config = dict(
    n_layer=15,
    d_model=384,
    n_head=9,
    n_kv_head=9,
    head_dim=64,
    d_mlp=1024,
    vocab_size=32000,
    activation='geglu',
    norm='rmsnorm',
    norm_place='peri',
    norm_eps=1e-05,
    positions='rope',
    rope_base=10000.0,
    rope_fraction=1.0,
    qk_norm=False,
    attn_scale=0.125,
    bias='none',
    tie_embeddings=True,
    parallel_block=False,
    extras=['capped logits'],
    init='uniform',
    init_std_qkv=0.0352,
    init_std_o=0.00525,
    init_std_up=0.0352,
    init_std_down=0.00394,
    optimizer='muon_variant',
    lr=0.0054,
    lr_mult_o=0.624,
    beta1=0.9,
    lr_head=0.0053,
    warmup_steps=200,
    schedule='wsd',
    decay_fraction=0.902,
    decay_shape='linear',
    final_lr_fraction=0.05,
    batch_tokens=[32768, 65536, 98304],
    seq_len=1024,
    doc_mask=False,
    train_tokens=523400000,
    steps=8861,
    dataset='wikipedia_en',
)
MLP neurons of a small language model. Each row is named by its layer, matrix (down: output weights) and neuron, and shows model dimensions 0-127. Each number is 500 + 25 x the weight over its row's rms, rounded and kept within 0 to 999. Numbers have three digits each. A neuron's up and down rows have the sign that makes its largest values positive.
A block is one neuron, or neurons of one layer that tend to fire together. Before each block is what it responds to, as a language model described it from the Wikipedia text at the highest values.

Numeric quantity values
L8.down72:502535496496454516472468538494493486484507476493538536518499476511472498507500472506504531513526499504526519498472479482501477519476492456495548520509458502467547544456525483563449507530541526508509502516463462491483475490483511519536523511509501491510517483526482499498508560513472523534520517441511532490488512514477508501536487534527522458520551493522531498480491484524479491543532
L8.down119:515481450495515561466494464513511529513497486480527482494513509489516524479482498448457504479483492487536467495490485513492444488501457526510490527463495486455515540520526504542469517546513499477502492489481510490524529492504496517489476535472498499472429460487501449470488505507492490556525513464473528481520497527533468521457490484524490474474509498536507523500483510472483479509517
L8.down360:540496530504534542505528498522494479516479517501457548512551519486513516470516493522495470523520496469514489501544482494490483477461483453558477491524490506494501493505521477487497463500531488498545511485538496516497515503506480493530509543487527514510492487512488502505520499511491494538497466507461479482566549447521483489504487506509481533529475501523486488465517497493502499500468
L8.down630:481527444512501475482503515553497499524508472439566496497479479431471522502487449477489519561538444514466491497507486546508495500490505526517533480498493520485506505499538488521485502525515510527527483504504517504486481489480463513518484491502518535445488502515512445455487507558442542534512491510530536515474482509484472526525486503506446490501467485509553506488518520505516495496508
L8.down690:511513470535472475511486501491466521492511480471559487506493478511479447557466551511535495531483538491481472532497566504474488503494472483489508473508470490534552504505522491496476501483474463504517500525469496500510496475454498496506529470457548516489513477562499487469526525514521523516525507510514528465484487487500519519473466500518511494567516494494504501480479531504494513534559
L8.down730:512521467519511528531464499514534487538479477461503534492481497510506512460503457471483508513497496542491521493494511531488498479475502493500493541506476472475488464514504508507460520504516488519506542505505541494482539457490475492495504499513498482480507537509504511447508491536503528497550499471527477509478495492500495544512511533526466488502496484534487471489497519491472528501549
L8.down752:483521487511504473481483501496453480511479467510486469509532486523445516510492450463530505511505486532524510487537466503520527494457503480515520508473507485464487505539511477501450506508503487479514525500503526546471525464513519481493478502463490464466498510500527476503522499496450501499513497471487492489513498489483488464492480513495523500561482496473472456549454485468446496480516
L8.down854:465495479527516515460449511502568495507478509470533503457513505423492507493497530540512556482505453507473447523520508512476516450455500482480520451520471491482535530526513464523518505484510523540508517468555487517525480483490513464499498462491505493476506507494522513523509489504470537518493537508501463510512489520536464527508476499456431502509478501539554492504493529546493513468496

Inside multi-token names
L9.down165:465517524529490535470501488494507518448528502501540509509502467498514478553528541500510506473506451500534505518485521490506446544466501580499523521492535510502473544480532463520512484496507498523510487491489473472502481488477494552479485509524479525505519513485489512522458535513529535476481510504492463557483504468501523486488516510477498484513493522483480511524540508454509545498516
L9.down212:492505518439482532566486507513547506508540472512516508498508471483519463496495512488513475494502473457516495539513501487492522488562486517511494467502508544472511465475463529486511496525477502473460515482460531473516508529493518517485503486481502468541513493520490461540509492491504507554513505503453452492501457492501507490497510492521515521492562492461532463518504485506548488494517
L9.down396:474486522459511483503464520482495494475508502513498527453485484447466493481481484507506514493519493472494537473490477492507522538485490523514554536507497546505454476552521468488497509512502507495464466509524503584506535486493488557489495485465475529504493497465527509473517496489493524471488540498521541488529528486452485499514483475475463477467490453475517484474498458518472495540511
L9.down452:496498523509508534491486511537516486471525534505485492495514496514465437539477532496498457459495465498501479493495488513523446539512541498538509497503493501491497456480478479490492513491491503496471506486555478505523469485485470537509510498473543510448492461456497462476476518468532552445502504493506508516494476509536505502499514510513489497526491498500483512469473514510509532495510
L9.down569:499543450510488458494489539510555530488503516532507475492525558526470507537525509482513491492530519498482457501509502515485475474529457483467513455471495519515466521473508522437503522525492493457478539511501519518534470504433518507479494522494513542504495524456493522528467500474487501494500494522450548500516475506486537460485477495526508510541501445530528510510445450477508553502515
L9.down683:471472525482536500486572545497447532545508522455533465503490509512489496486467471509502484497515493470529494531468479471503477502508464529539487502492490537509456554479471484492519523472469504456465515499557502508519456500469504471462479519489553465509501522517538550516469499549496502470446525502532528484489509506500515509510486478501485483519468496502508507443513496532557520500484
L9.down871:501526481534478487430508501494509501457482508527497529525445531475459460458534486509487487483478420493453500497520515450562545467484530505496507494471496504488483535477488507514519486518503495498514497464492544467484564465535543504473497510447529525501477486467521519464530472495502468494507480478536453543483513515507490512495478493542494491514467514476516471487538511498475502480525
L9.down991:486476554506513521476546494442473474490490498507517488501501482488443482481504526488528469488501465459494471460551537527502517511481545529500499504473481531482461503495473489496533510493479498513474506450528469434491532483490464512459487474465495494547544477518532496469507515504512472473466523506509527530501469476522506523501490494505479481523522484470489515520468481524498507536475

Mid-token copying continuations
L11.down377:480463511481461492532507468521461473466502500470534518535533528510492489560493482503576513507505465512535501570562536493489518510531545488536438489515499533479500528528508500508504480463457555500480483476492494476513524498496562471492494496466480462468483516493543489491501477509493516500525551503542478512487481518545517443527496541540487514529468533480496499538471479534518488490479

Numeric values in parentheses
L11.down598:486558451471517508496482473536533537530518513473540501553512505473476508502506498499493485507544498455456471472467493467443511505547484520505516501523485497498507458536482496528486540469543516488462489500465438469535529500487468493509539475454523547488488491499493488497475535534515479526481524471537509486516524493518487479519440437500497454527513472501545543537505515504537512508494